{"hidden_size": 640, "intermediate_size": 2560, "norm_eps": 1e-06, "attn_scale": 0.125, "init": "normal", "init_std_o": 0.00449, "max_grad_norm": 2.0, "schedule": "cos", "batch_tokens": 131072, "doc_mask": true}
MLP neurons of a small language model. Each row is named by its layer, matrix (up: input weights) and neuron, and shows model dimensions 144-271. Each number is 128 + 32 x the weight over its row's rms, rounded and kept within 0 to 255. Numbers have three digits each.
After each neuron's rows, "fires after" lists the tokens most often just before its 100 highest values on Wikipedia text that the model never trained on.

L3.up1399:094103133163141097110107184172083117193194173167152115138140100148123094078111085072151140143175140082165087112122125167131088115100210119086101143148145141118105062098105111151128110114116096196102155080156176134133211154127144122187127097128115125193164107186129082067148151146152147134105108104161136138132112140101131119156138150193201203128152162099135135141078133066102104104141
fires after: " to", " is", " was", " of", " one", " been"

L3.up1882:142185093133153185133095088123169109089097105173056069097132160072117133115124106127164169149176161129127087153124169115181107113066149157118123121126154142145124072174113114120086118084190120148113112161129102089080162156139090092117161093111137111115129120149125122169139117150139101085137132077091133109106149110138120146112140153115102170105088172144149139169143135190155161117037
fires after: "–", "|", "-", ".", "="

L3.up254:152115110171134163142139163150188102084122157152171118105158069092133059108139089141107063128178128113128139139182138177159159119123129137123162208110124169105103071116073134107134087129141152149056142087125140141116139145152079134153134132107075149141156139136121169099159146135112180103100146056172155173107140094141135138112107127149132170166084132136105143143094137141087086163142
fires after: " to", " would", " Tom"

L3.up1313:134117191134142104137129140130140077081158140060131112132131133171107194170127133148105160194115142092111166128121124176110126089126138160139128117117135101109089068144157126116117114114178082074148124101160101090107065088136107085149106175124210103107092153155111127065098142201173122070142176138156129115174109176127150148088162114155096096122125145057150102131111114081164118120148
fires after: " a", "-", " no", " an"

L3.up1310:052081115144086069159142132170139119143144141187130108146148114130128159144176091160113122114090129064068142130130113161139110093067131095105133157117132120133155114100104094094128192138112104117109113109157133120124149118202181113110149171119124110197132193178073147116170107116142143082167179116096124107106096132157098094100187129139167147081152129146055183138145104117144143132109
fires after: " the", " /", " a", " and"

L3.up2011:145117194187136151156180202072157150098127124132126149120108136093098168131113133127115166125138165109114090146190162081178139130093101181151032091076133150132169180099156128114121080150140116131137159155134147155093082147119098150091155142131116074122133090104165115138162176168150134110109146099091091065153162147172117132048131158113185125173138182123119105090157088171114099167085
fires after: " in", " |", " In", "In", " from"

L3.up2422:124115116117103116104099111134104177159154183119120113172161137171108120089121124101192101122113122128108117106100105123105070131133154172109143079183125096085123045152159139112105131113170120175143079166105145104120071143136096108130153107149128114168145136140181095122111081131148186119086138144143098151166136111200112131139130155119094139163157161086152071169107109126112109137095
fires after: "-", " up", " \""

L3.up208:113210125133210165166042167151137107074153160133126100107165196170086121101119145150164167114110173099095134156199175138143156130148108148102155161122141077163137117157126086095142138137101156151125174156094066152121131096143117158111179170118111111111162092141097126173154086176111148153149140118113144104124134104076085186159067143144075113089119136135235079124139109111102134081108
fires after: "-", "|", " |", " The"

L3.up1369:143117179109208090101158131121087172111173112129156135103087110153110150161091072126075155145142173061090130156117147150152113120104159101129113081084145117160117187141148106117147128130106104174072109087148106108089129128179137089119097094114232183133082095133079109143173117188080143100135177146098176086144139153150129098169144100043069132105080138094092117130113192088146124106054
fires after: " the", " of", " anti", " by"

L3.up847:140140150119180138156119094144138144181113150109184090143114150113136148150151104078153168105087155148088139131087122155094128136131188084145052106155122089078159095173116082136117188134078144106145147129102103105095122121145075100108107127212154129072100145142115096122121106134079149110131195173167133070163173130038147102144117156115186157148149127215080127199061168141089055129122
fires after: "-", "/", "l", " Al", "–", " of"

L3.up2069:186150113134136137169067095138126105138152134082164093128139160113110140072152115052123185101141146124109165124087134093137056117128115155131148112103124074148137091113126138143128151093126144119115133148126142159104128118149080121130106117173161129058109133119112145103120140145130101093148159158103121145159134119170158083177139158161105146074097162150075182148095121155127158155130
fires after: "-", " (", "/", "\n"

L3.up2115:147137069117146146145116158148116070148150103180147148145098116086085065126143147095118148108137170134127149118170096166146152107113151132134196154115118129161137121115171131091135076113108132117084162107139107146129107103129179043173086089184138134106138123131159135144099131111151088093125118100101152124103055155113136085099088162129110119124149163131167168169105115145127159132138
fires after: " to", " not", " he", "I", " who", " she"

L3.up1050:102167085123142056135126160144112093117160153119115125100099113156109167111165108124039140131147161085130181143165055133136093112122097097079117198102126133102089076190169094132134190121169116123124099093133140139121104126115146129153136167102154132133164127169080155091114145166145118110111110158119210104157132175172064105143150174182147100022102150084116113201112169183155084149128
fires after: " to", " the", " in", " di", " for", " Ti"

L3.up1672:127111107130161090142096175147084133132109152153112146115229160160087149100171108124103151132110163127175094107114085196102124147080175170129073131122111101117124137119122128091110093116114062148057116133090087123119124146181109062107173108116127187136136057147127142139151039144066066033092172100163192128166147112092161135185120141128163109130088130116135109193087202117093173122139
fires after: "-", " (", "D", " of"

L3.up2371:116163180149157112140140137118162108116101108160123103124085134100117180113077140144063139163120181141182129104134182105182118141102192139099089097175131113167124141132149151129170162138160111113111086113152140112106105072139151070135094228149148086113109135154102140163102102129100134112146099151127112069097155092156098172137083170112117156126155178078119143114112161163178075156107
fires after: ".", "%", " L"

L3.up228:103150089134119102197059125134098112123138137119138113106099086093102058116116093082115099110137153139139078141141102166180135104133098145080125194127128185153152121130162136090113088126150115087080125119140043113126086169123155056150105139126145091143130153183117145148138120155122113119097137136107154138154131146176145058131132152187134142119171160110168179153122136155183122127118
fires after: " to", " can", " did", " would", " not"

L3.up1943:117118158162179123152028117139076155144161158151124107100115078088088101074101116125122132118135127122149109111118120200158116123197112160045127152145085153149170058092097120120166154157135152132117117139124091130108132150149097128133109142161169154119083155166159080113063128115114118078118147123148078180103188153138149100118118149167098146152136102164156157150119111157070174132113
fires after: " to"

L3.up1403:177133076109117121143089125119120125124073103170164129086181113109125129168126082142062100120088130117081103148127116154130134116106191191134103113154122106120145143097102108096176127190171135093129111160105099150088146140134127116127143175070148209131147119168114146118116113116153059170135155137145146155082152131142148129102085127179129166173074120120081086156102135084137143212132
fires after: " |", "  ", "u", "s", "A"

L3.up2516:189104140121106122137133186124107109142123148104086166113125118123115067149104130127115115132164153147130092130096130118171213143127188175149079097168221101126107189070135030100117084033085083109101139119146125078056119128126132100104107144129109130117156150133049129131203142124144073103102177129103109086119086140142142111150133141139155124134091130124160150139108141143102144093147
fires after: " |", " 0"

L3.up1177:121126118129144105104123132151155082097110131129116130101158145126082177142208154167108193149102180105143131109154159131186143126132149138073119092151117158136096137138166110089078119118105115146122125166113133071097086067127077094112141102125172146138147092163095141113127046166117152114137204142096170173123103124137100136097153144069156120170101113106143103136113152100111110169105
fires after: " |", " a", " of", "-", "=", ";"

L3.up2499:095150066196073177192109120112158143136151082103057049096174122138140190141118155141103132177117110116108171134103166113138094119114188122132152114097125157126122166201103163118152066122171135105095090094116105099179135104161160122098122155109118093173147120124158093120137143145146155126122193165137103105149094139116122179153120170141068127050093148116141121109135095124110156169099
fires after: " in", " In", " the", "In"

L3.up1844:096149115184154146134125059136108201097126141130128135132139094093089125129153104163176125120174145164089113215136102191170175157046132110128149103100136060210119161107113201075109118110112140120081074140115121159145111081182152127096127192131163076128112145163094140126105094122092178121097150103143159137146086154161131081148128127072162180140087185137210082185150155095129111132166
fires after: "-", ".", "%", " Democratic", "er"

L3.up1153:140128094115173177157102153164153163134139159170152114164112103093100128110100154047097078131171094093127093150111115144130145111130079162108119174134108231159115094104118133127163098135162109085082119160098119137173141124097160152137117151129086131077098153163093135120098118135156197090104096134084189109141113132123134124162092138066148121196124110142094129120138080175152075119118
fires after: ".", " I", " to", "I", " not", " so"

L3.up1886:119154084107164125142132129129133126073121160151084120166134137130076086066116149110120124145133124159141107152145107141125106077099146128117068157143151121127157098107090125125096106071097169171017158124146135107155138104153180100148067122143088143096051105105106067112115086121163163177144103090192110132050104108141101121141065157097155147083075145142176158153167134117134112126154
fires after: " Mc", " Al", ",", " L", " D", " G"

L3.up188:110168208142212071125096132112125116116126138144143084155102087099122181104085134113137200166161148151130078121093129157200125121095151141122120156081143123098114139112164107143077138080105164170126161122165098156125146147116131155163120065132124072078109116146158070151151101124069225132159099114105135131113157155112104113117119137107046166101113160157119085164154156079103140172109
fires after: "-", "\n\n", "\n", ")", " 2", " -"

L3.up601:072109105118165183145128116171112120089144129129144149125156050100095137104117140121147103064141122094126127155128107183238057101157116140117086171122122111149166044112099179145170122151129084111104079144141143132081122185146067108131106164136111098065138128146134109080137138115076113146091075105075109091176039100136154108099162155125215148128175155125114137133115125154106128166074
fires after: ".", " $", " to", " than", "n", " over"

L3.up835:124182109141153119175134087105130117144172208178190063139130161162140164161125156132108166219123165095106086136142120153123082137082171180108102045097107124121083103119134127133150115148097086116161104110096096155120118118162169171122150163136113072167104140144121107121119114174104130056121146122103153150161114095130120138119140134072118130046084097080071145114155137083127134092099
fires after: "=", "\n\n", "-", " anti", " Title"

L3.up392:179102065129154103119137119186079128137145143091156145124162134116126160125127110125080162099136095117168114183142168110124101157052134158130099090116187135121169103154121155108115142114129145167092053112107135170149184183140128096130091100126108135105121098132112141112156149104099080097091177131105094084101143128095109158112147125143099172170092146125122136121093122115131102188114
fires after: " in", " a", " United", " the", " New"

L3.up1461:113103134113124136162139109132117161134121163120099145124162192128138113122093078125109117139156113098151138125103139120093191096091146154120093105162057135120125095079168074078124096144119195197114146101143113121137149152110101074154161097159120100115094179180106090070080125123130112184139124137127051124185122172179163138109101153151119141149052160081107122121140117209153066160117
fires after: " the", " a", " The", " ["

L3.up489:163084159147106134123103135095149131107138107111136167157102140066155149121117065145133150109125120038143137150161129121158139099111155210118104048091114177106143147140130135143145105148158072142073122087161118125101161108101138117113139179143130136086071133133107137111150018144128121054099145130133117150164114134177166135166109125075108112087121172176099119157219074117120051116110
fires after: ".", " %", "\n\n", " |", "%"

L3.up1561:205145099130193070137111129125149036130145155095157078126140103163079177141131152118137137172146177122121145103137154101088051171116147184145122089133129173140189121161093094103148167125086080107096148114104106128147117072120172104111117132123105140151098110175151129150142104133106115050114121110097196105083158120102051092168122132121105115093120117080094137169136160166135155116105
fires after: "-", " Her", " His", " no", " Co"

L3.up2105:115045107125163131151148122167097063132094181150179127160199076145125152108116111134161091083105113115146073107131065088118193063089108172138105100087135191129153106113155151056165117133108125135121138111136144161101205174149116146139122167094155201146132085117123061059127153125119127148148126121115123094115135122138171148110135121126148169133127146075078134137108115111142129127152
fires after: " a", " very"

L3.up2194:084128100131160047145084123163124130115144125139158135091162089119141195148145086141194123114198161133150133110182094167155141119118150143110120144146144156123180123126090137105105132182117138168126076137147109123087146171087105138084173141155135132144158071128168105136120121158146119135161175105151136109146148128127156161122095166130145176145113173080236094156099113108080164142168
fires after: " of", " to", " suburb"

L3.up90:107100157154122146132064179108169186079159151108140103118153156103127047092118121148161131150091095078080137127116088112122077136073128099115120112075144129127180147080140122134151084087084094109115156110134153183096101137151151117134155188166144191147084134176087108124156108191094123129106148120087170129111170161127165066168092156131118152112102178202180087177077124121148135150163
fires after: " (", " was", "|", "\n\n", " served", " re"

L3.up135:159146157151113158138080146140082145140123144130107122159121103128092096147126125053161137116090132094113068062234149105145215087102186146111137161110099122144136111089170099104173092120119131165112146100118131146090142138176158105139080128152145133155131164162163164152164128077136107125109088156102145117014137198150124081114145149133173148131092163123143168133097142091134076174120
fires after: " to", " he", " can", " not", " would"

L3.up1407:123112105136121098115194102154067121090127165086166172081128167164118126177127140149128134124100132144087153129123166172130156129028131182105091116126140130130138129110186066093116077130087137192084114119108126160112106108160114121136160142156139120099158204134118117145129135136076158098114131041092159097106127127154092092183163102073138158078096128087145156109115184147161150134079
fires after: " the", "-", " The"

L3.up1020:116128129151159107135120142143128091137159153121088140092099160192123215129128118110176139111120150103072146119128087154174107132079157141149119115095095159128127082116103135116150081149146135074127084141134163122100088115076113108083092140147199130150076099107088110124103146141079077102129130139122105129152064171116127104130144190100126075157195188155175064137152194110067142131056
fires after: " of", " in", "."

L3.up1683:099083213146172097150142189101148113073186115146137110152176158147086128089143100102064146084068181132181124152126058138136111110074143146090111132062106071065136113084096086083094118129152127090106102128077123132138089140116136165167120102152135157171149073182090098122167148113068128080137116107134144111133149089155117156131154160152110149161164123104118160171165148144076093130104
fires after: "=", " is", " was", " (", "as", "Des"

L3.up1485:112163086101142149115148126160082127105126155098059114145137122151112156172150101166129167164132160106199171118160094155136111111111142110092152094138178100100164050120140106146139131073079161089116132119094099113133156102138138149112131088149250105085088109144083093064178141129110128124102166185147099122150153159094115079130120129155143130097158134089138084184111134167062100072129
fires after: "-", "\n\n"

L3.up628:177097172094145146153120153167154076164191170127141131151103164081123126110103082074100127111142129153155096108146139151091140130065148125124114134134117126083083110132194113133109132132093061180147111143131091096075081097121124122136098145135190107105109158174135201133139071133161156132110106111087133095124131198047131048123114162060101122106083152167148103119080191105181119150090
fires after: " the", " The", " and"

L3.up566:107153158160112115139098130125169100127160090152125158121131150128104108094106072162085107120100111151127095064155120181159102134124092143097123156118126116099152098137105126139164105095070191123111107116091217133086107194136096139132111111059087135141122107137108158109115110179086125108156120134132146129113079153123108183131118188142145162090111218109130145177131124153092125098098
fires after: " in", " Des", " at", " for", " of", "In"

L3.up607:134084120128128120169083141115161118114120147173160137154144082088099149084125122099152088100133163130161138141117094154169112102143121147114157166111091093104086132143138183155109122174144172149085064157096172134135111118165161141116148155175187123155097152166088195047163150133099104094087162157116170115113110138081097095144112171122131110160147154151121102171138098126076189098104
fires after: " Pan", " Mon", " Men", " Man", " pen", " di"

L3.up110:134123126101122090113146156096138123061074107071077126091111181116102126161087139093089130108128131102084117186109120162154173080123131143117117116132137168142155168118139130141105026133146166110088138129114134097089107122182155112161134131124150142139129068119076167123131065126071122143116168126121111127137115165157124103151150138117131124097122117139133079142132126142120143185106
fires after: " on", " the", " |", "On", " On"

L3.up200:189145138132132169136114125142111152091147155149093114090122152137119192134042120096064141153126171121158138186154145152101055112078148123137097142163074101133179128142120151135153132075134132103120118126089126099126108087124131152107127140134092120081168166150124133107166126144100156123156141141128147123158089071133167071137149115117139177082091165064089196135117141130144160121101
fires after: " T", "D", " D", " Al"

L3.up1037:103142127160114089134146130120139096112124155140042089092112085118090124114093169163077076053133199102123141050114073155174076087112144145121177081113148162134123146114155102147159147043121061115144140157116099129033087146085160179097127108086107079109148140099119139134101127181148157113160127146159122087109092101118138122112106109113160153125121160168139156116106158149107107112153
fires after: " |", ";", " ("

L3.up1623:129146151145129124113158139136053134122126170129177124119124111138086122132129123126087107139123107178130147084126139140099084091132148148142141175124199130084149102153076130127145125067086134180060094127126171085162123140203133109174144095098087125100095111176119152167164037138164159206144109161141100089136136153066135174128192120173133120138125125080143094131125140099104115190103
fires after: "\n ", " Roc", "-", "0"

L3.up1057:151086146129142153116051113097131095061166136097084108104171135167111144093153099097169181126166159132131132130138131121162103057159116170098117072143153131143127116116155111150097118145147114169154094157144118150078122141131156142104140161122143031101082128160100046113134175146157147120081145208075000139164113104078101148153111155169126137070132103119148086208147170083130114130134
fires after: "-"

L3.up21:094136119123187151125149103107112118109132122081072107152102160174095165126124168113057120135119128140120142083101157165156131130131142135150120211107143229119185140197162076108099091111095122137098123142127133123085145143029162159192072137060163102134076062137154095161098104142117144092165161057108115120082102089140112070156156151117131114090099135177138146173179144162141132165092
fires after: " the", " at", " in"

L3.up1245:108165114143126147111097076213101127142125128148130113101066161112107131084153117152105065152126171078101142117135100172150102109108114152128109147163140172079157123124115117161154097073140142143136129091145155126137081148136128158156144158166118099162119156153162155112163063155156123113167137074087165126149159116129035102067075122049108160066126171108129193152149116155139100124033
fires after: ":", ".", "00", "0"

L3.up485:075150153135143116139143153192101118137162143161175072076126094078142132069119123160098137136111143086107116128090089140157145118125131165110118206071166061099095092095127101092118101117062095150091104133122112132045097140157146137176179103120162097117126136139104161079133096134098115159177151106147127189111144167102109134106139110121127165133089170102129138135129114141130199124142
fires after: " to", " di", " Di", " la", " ph", " 978"